From a checkpoint of a small transformer trained on Wikipedia.
Architecture: LayerNorm before each block, tied embeddings.
MLP neurons of a small language model. Each row is named by its layer, matrix (up: input weights; down: output weights) and neuron, and shows model dimensions 192-287. Each number is 200 + 40 x the weight over its row's rms, rounded and kept within 0 to 999.
Before each neuron's rows, "fires after" lists the tokens most often just before its 100 highest values on Wikipedia text that the model never trained on.

fires after: " ", " the", " a"
L8.up983,235,154,290,127,209,131,256,252,138,184,180,239,231,284,129,118,226,158,191,257,224,187,222,226,190,192,182,112,228,230,182,156,156,238,180,163,197,195,166,200,189,202,181,214,241,194,178,164,175,234,230,239,188,172,225,226,184,236,186,226,187,163,221,160,184,163,211,292,205,146,226,227,209,162,167,194,188,235,253,245,202,137,166,162,178,209,266,151,236,188,154,165,172,190,162,174
L8.down983,224,173,111,243,211,229,171,175,224,223,133,222,238,262,129,174,215,213,241,168,183,246,200,187,184,182,235,171,143,222,229,270,202,163,213,141,264,194,180,177,252,231,247,173,154,212,196,153,221,164,203,149,186,211,151,134,245,148,203,152,275,190,215,247,172,174,269,176,233,211,172,221,205,195,214,188,191,194,236,173,131,172,224,242,126,149,158,156,218,176,231,170,219,209,260,168

fires after: " |\n", " medal", " to"
L8.up840,179,189,229,225,213,199,233,173,252,179,232,235,216,270,220,216,242,250,236,200,145,298,187,258,157,231,212,210,196,262,253,223,232,190,171,131,206,181,178,229,191,293,240,233,156,131,208,221,193,200,236,179,203,216,120,256,217,280,122,207,174,179,175,154,215,192,208,179,191,181,240,151,216,231,220,215,152,199,194,217,274,127,181,194,188,220,217,294,287,135,183,221,190,194,156,256
L8.down840,289,230,217,211,167,216,178,171,241,221,251,186,307,236,289,184,167,210,170,209,182,152,240,233,52,222,213,179,239,176,207,205,217,177,157,105,268,207,209,288,190,189,198,140,190,238,198,142,168,223,167,217,259,210,216,178,177,151,155,147,198,204,230,190,204,198,222,247,225,203,161,193,221,219,186,232,200,231,204,187,198,177,99,228,195,231,220,179,259,148,144,194,185,217,156,211

fires after: " ", " a", " made", " his"
L8.up481,234,261,207,158,204,142,223,198,178,187,169,198,189,242,175,211,171,169,144,217,64,184,230,238,180,199,198,121,202,218,180,178,199,233,138,220,293,229,198,267,230,190,186,196,256,176,247,221,152,189,242,161,210,156,172,239,133,197,124,165,227,119,200,171,282,255,215,244,221,146,226,183,215,182,172,144,184,153,208,177,182,192,168,229,129,251,193,206,215,223,118,207,158,205,181,204
L8.down481,261,260,221,266,176,150,140,177,206,201,149,197,251,191,204,207,236,208,161,160,230,161,235,134,198,200,182,235,231,236,154,148,270,210,202,194,250,165,91,180,232,239,194,175,202,160,224,284,183,119,160,209,228,171,224,191,227,168,148,215,193,200,209,218,135,176,193,241,224,211,173,219,161,211,146,171,178,199,174,160,114,206,248,177,216,168,178,175,137,186,136,192,234,197,265,193

fires after: " the", " The"
L6.up327,149,152,225,209,211,220,161,190,208,232,254,191,172,251,243,196,269,190,255,217,217,202,203,243,72,205,237,264,209,216,201,218,188,258,212,170,273,185,195,231,232,187,259,189,205,149,205,168,182,236,195,246,220,180,176,242,297,219,169,271,186,167,168,181,150,261,256,182,173,227,226,212,184,219,218,156,223,219,226,128,256,148,251,236,197,203,206,217,222,182,211,251,125,201,171,280
L6.down327,143,143,165,195,184,166,168,199,200,238,183,261,279,221,170,207,199,180,178,176,190,167,174,260,221,232,220,191,210,147,253,141,165,251,230,161,215,253,142,197,152,272,194,217,166,174,253,157,212,274,196,158,198,209,167,169,167,230,173,216,197,147,206,167,169,178,218,209,174,145,148,232,209,241,247,181,255,216,225,309,200,178,179,165,204,142,157,231,302,167,207,173,191,193,226,313

fires after: " at", " for", " the", " "
L6.up331,191,172,244,160,156,173,227,192,173,181,214,215,210,216,247,179,239,184,253,238,163,207,219,266,208,206,225,282,236,217,197,174,187,182,262,185,240,180,199,241,258,214,236,147,171,248,229,76,222,172,175,276,306,199,159,289,218,235,208,162,236,178,221,157,232,192,204,161,214,165,135,212,187,220,228,179,224,206,191,205,182,125,223,196,175,188,254,206,266,191,124,154,162,221,245,244
L6.down331,273,139,222,148,184,266,227,229,162,214,173,210,278,220,240,203,205,210,208,173,199,173,119,288,153,184,232,195,150,191,190,259,170,179,238,238,197,127,157,186,199,161,185,207,269,194,200,120,181,148,277,224,213,207,181,202,182,144,203,194,142,142,196,243,207,222,183,210,235,153,205,252,224,222,232,207,220,251,200,239,204,138,222,238,145,150,196,208,206,224,174,106,114,211,192,284

fires after: " a", " L", "A", " an", " A"
L8.up1166,181,163,292,224,221,182,198,143,222,204,152,184,198,205,199,137,268,202,162,239,219,140,244,214,197,288,172,93,217,208,218,210,215,198,254,169,297,189,159,242,272,238,275,211,176,212,201,156,252,184,207,240,274,271,185,145,285,177,245,190,250,153,199,213,207,119,171,277,186,248,233,171,168,179,219,222,216,208,220,272,224,133,143,195,193,261,195,219,241,174,183,169,189,172,172,185
L8.down1166,178,185,165,181,225,233,245,162,281,162,230,218,204,224,221,268,177,256,212,207,159,226,222,169,295,220,143,187,227,186,179,283,239,196,266,246,173,133,206,187,120,184,184,229,181,304,158,175,254,217,223,210,168,214,315,260,233,171,182,227,236,223,142,208,125,294,276,234,187,120,192,233,178,223,200,267,173,211,248,251,175,188,196,215,238,205,158,202,137,251,208,145,277,176,190,152

fires after: " ", " to"
L5.up608,197,210,188,180,245,172,304,202,244,181,234,196,190,218,233,176,176,135,164,234,136,255,277,195,219,228,208,161,138,261,279,214,189,194,115,226,234,146,230,165,189,253,197,108,184,211,219,213,201,199,201,166,133,134,214,223,189,259,152,182,262,202,185,79,146,223,263,189,202,108,211,299,124,215,210,246,237,224,162,184,212,206,183,209,173,200,219,198,145,208,177,254,222,193,139,229
L5.down608,209,164,245,135,207,247,225,196,255,161,174,214,208,177,184,152,144,217,196,264,199,187,213,252,178,198,165,267,147,203,251,224,198,177,173,232,220,202,162,181,165,225,180,209,147,163,223,245,123,222,193,151,237,278,176,191,142,138,201,255,147,172,155,150,196,123,228,242,225,128,241,206,179,224,233,219,185,198,211,161,245,239,197,234,162,237,254,282,251,213,208,201,185,200,210,244

fires after: "|", "==", "-", " a", " the"
L8.up322,183,202,149,205,180,195,173,148,205,178,163,198,129,248,199,238,242,232,223,264,174,210,272,218,125,231,160,210,190,183,206,212,257,206,246,113,208,217,190,225,247,199,269,200,219,160,175,145,198,202,251,248,264,237,247,206,241,199,220,234,196,183,235,252,276,243,237,222,218,217,184,291,151,242,199,162,160,184,211,250,163,192,111,154,243,187,209,245,214,178,125,136,206,175,202,187
L8.down322,238,248,216,200,196,191,169,184,184,242,157,164,240,225,147,198,218,201,238,164,177,229,180,192,116,183,200,289,202,207,180,168,199,222,157,204,117,154,225,265,226,229,206,240,242,141,217,217,187,183,218,214,131,162,203,169,111,166,196,144,214,144,130,172,161,266,180,169,223,184,184,254,217,244,158,166,246,192,150,212,166,213,196,269,150,245,197,223,191,230,183,268,229,223,188,190

fires after: " a", " in", " of", " the"
L8.up763,207,170,178,186,233,162,184,152,166,184,158,149,180,214,217,199,190,269,165,238,111,143,202,231,151,229,211,127,207,297,199,195,189,215,205,169,161,236,158,227,210,246,215,222,204,240,188,166,193,248,198,181,211,200,193,192,203,161,182,186,240,233,186,224,156,254,230,214,237,182,212,226,225,250,223,199,233,213,140,169,132,202,214,187,244,232,206,233,229,207,136,276,187,197,244,198
L8.down763,231,164,183,211,184,135,101,212,208,196,170,157,177,187,208,201,175,212,254,192,218,200,216,168,158,142,191,212,216,298,137,161,147,171,184,255,171,182,199,137,152,220,193,169,149,189,179,279,149,128,199,136,174,176,219,151,225,167,224,240,212,216,188,224,172,247,197,172,222,255,160,230,204,184,171,146,134,178,195,126,250,213,254,179,295,259,196,248,184,200,215,254,206,266,249,177

fires after: " a", "==", " his", " comp", " most", "'s"
L8.up410,203,165,140,198,232,128,237,212,211,221,178,209,196,231,159,111,204,212,182,237,211,169,192,147,217,237,177,237,199,211,158,148,198,231,100,144,213,245,148,216,222,192,259,252,234,119,228,174,189,148,219,198,262,191,221,220,136,207,279,198,210,226,198,163,287,225,213,213,213,229,212,175,220,151,255,187,220,148,222,250,231,203,195,205,212,200,222,270,228,177,203,219,156,233,180,142
L8.down410,213,210,262,155,228,185,171,232,208,237,151,203,224,211,155,200,193,208,233,237,185,194,246,260,168,191,179,219,261,131,266,192,183,259,195,194,207,209,280,172,180,181,180,227,173,184,202,244,133,218,258,188,173,180,151,155,178,144,234,258,224,154,196,187,214,236,213,242,240,211,247,225,85,137,204,185,242,201,252,207,179,153,187,220,192,217,245,250,240,174,261,168,206,165,205,202

fires after: " a", "A", " the", " few"
L8.up955,201,168,208,118,187,203,195,226,223,192,227,224,173,312,215,133,199,188,165,264,153,257,247,215,169,235,150,106,183,213,247,194,211,208,162,153,165,237,211,177,238,216,244,210,159,165,200,97,209,179,242,228,257,204,182,173,251,250,215,250,247,186,195,262,226,175,189,244,249,201,190,269,162,169,245,215,172,255,188,201,174,157,194,201,210,237,219,199,227,216,186,214,223,145,234,134
L8.down955,169,140,152,207,171,185,196,268,176,159,216,231,199,198,244,207,206,149,256,188,173,226,179,168,208,161,138,98,191,250,190,179,199,157,160,248,128,162,217,199,174,216,205,263,162,207,168,176,171,240,164,161,179,247,266,182,204,198,189,223,213,245,167,182,173,240,193,232,229,254,162,197,189,161,192,213,145,236,221,205,263,176,232,176,111,250,177,207,167,277,197,312,247,199,147,170

fires after: " a", " to", " was", " an", " is", "1"
L8.up258,231,246,160,221,162,169,228,202,233,184,214,174,232,219,128,243,202,175,163,229,178,222,220,164,176,184,198,193,217,267,229,153,192,229,159,158,235,175,180,248,159,243,260,233,140,227,200,90,199,169,240,254,182,123,262,192,170,219,138,199,216,204,237,191,195,225,207,196,270,199,217,182,170,154,261,194,212,152,148,218,159,145,180,198,182,172,172,319,243,221,121,125,212,171,208,189
L8.down258,200,176,236,212,188,226,240,193,218,310,207,195,276,194,140,145,278,228,230,283,149,175,190,278,173,190,246,221,157,178,205,228,201,145,201,229,215,187,246,174,157,213,228,154,206,190,166,204,238,184,208,157,233,210,152,204,182,259,194,132,249,186,225,219,222,245,208,209,204,170,176,209,173,265,273,166,272,206,182,256,158,201,239,236,126,199,195,211,213,192,243,229,161,215,215,228

fires after: " a", " the", "'s", " an"
L8.up1150,176,152,181,162,265,162,203,186,194,229,248,169,194,235,228,94,257,187,218,226,177,194,262,236,238,222,246,152,232,244,293,166,249,195,214,195,184,212,161,223,200,218,268,230,190,222,234,128,205,226,208,161,262,185,227,175,149,170,232,215,235,225,168,224,190,267,238,253,155,175,220,279,196,150,219,152,220,246,156,171,183,215,193,254,132,194,206,231,233,157,174,153,211,193,187,194
L8.down1150,233,193,207,192,227,160,220,211,218,193,250,221,259,149,240,173,196,166,236,184,263,163,267,178,164,221,203,135,286,206,253,141,231,135,160,224,178,226,161,170,196,246,228,192,231,174,171,179,230,152,178,177,211,171,227,163,201,198,236,233,186,289,163,205,228,165,226,203,231,226,151,155,176,227,205,210,146,240,201,194,184,207,178,176,161,237,207,168,114,269,190,227,180,146,165,168

fires after: " a", " the", " an", " \""
L8.up1491,219,160,231,181,199,158,253,157,172,168,170,214,219,269,252,107,218,188,149,208,150,99,214,198,247,241,167,169,226,285,275,229,133,245,126,166,144,261,171,237,187,217,280,270,104,206,249,139,212,138,145,216,213,182,233,208,220,210,254,161,254,233,197,190,218,132,218,258,184,200,173,204,156,184,177,242,196,192,164,209,203,163,186,262,161,238,177,243,190,216,153,167,216,145,218,204
L8.down1491,181,172,194,189,129,191,228,169,236,230,258,181,96,173,296,152,168,226,227,187,193,201,254,210,183,215,257,143,207,238,212,200,249,205,214,173,200,212,153,177,201,200,219,261,183,179,261,219,212,141,151,100,154,194,204,213,164,187,263,155,196,135,176,219,226,211,181,202,214,149,243,218,168,196,170,176,258,211,211,169,144,240,174,198,81,203,191,223,263,230,163,248,193,160,219,244

fires after: " was", " as", " is", " a", " were", " ("
L8.up77,188,183,191,205,233,196,225,163,154,258,182,228,221,231,193,168,252,221,225,241,168,196,231,251,203,267,232,178,246,241,170,185,203,209,267,159,287,219,208,224,190,224,272,170,230,223,251,145,175,195,212,224,289,178,183,119,242,195,206,212,217,256,240,242,195,145,179,227,125,184,245,209,192,184,197,201,178,227,180,163,217,175,187,226,204,220,182,284,214,176,202,150,255,149,163,157
L8.down77,185,265,186,226,233,212,132,221,221,198,217,192,167,168,260,232,196,173,225,226,133,113,176,138,203,229,185,247,184,240,236,198,211,160,201,215,213,133,214,187,165,244,214,190,204,213,206,187,211,200,174,172,184,160,145,186,170,235,183,195,228,163,214,191,193,183,200,307,183,259,215,197,224,213,204,261,203,207,201,169,169,163,131,180,194,178,125,181,126,220,214,206,267,153,154,221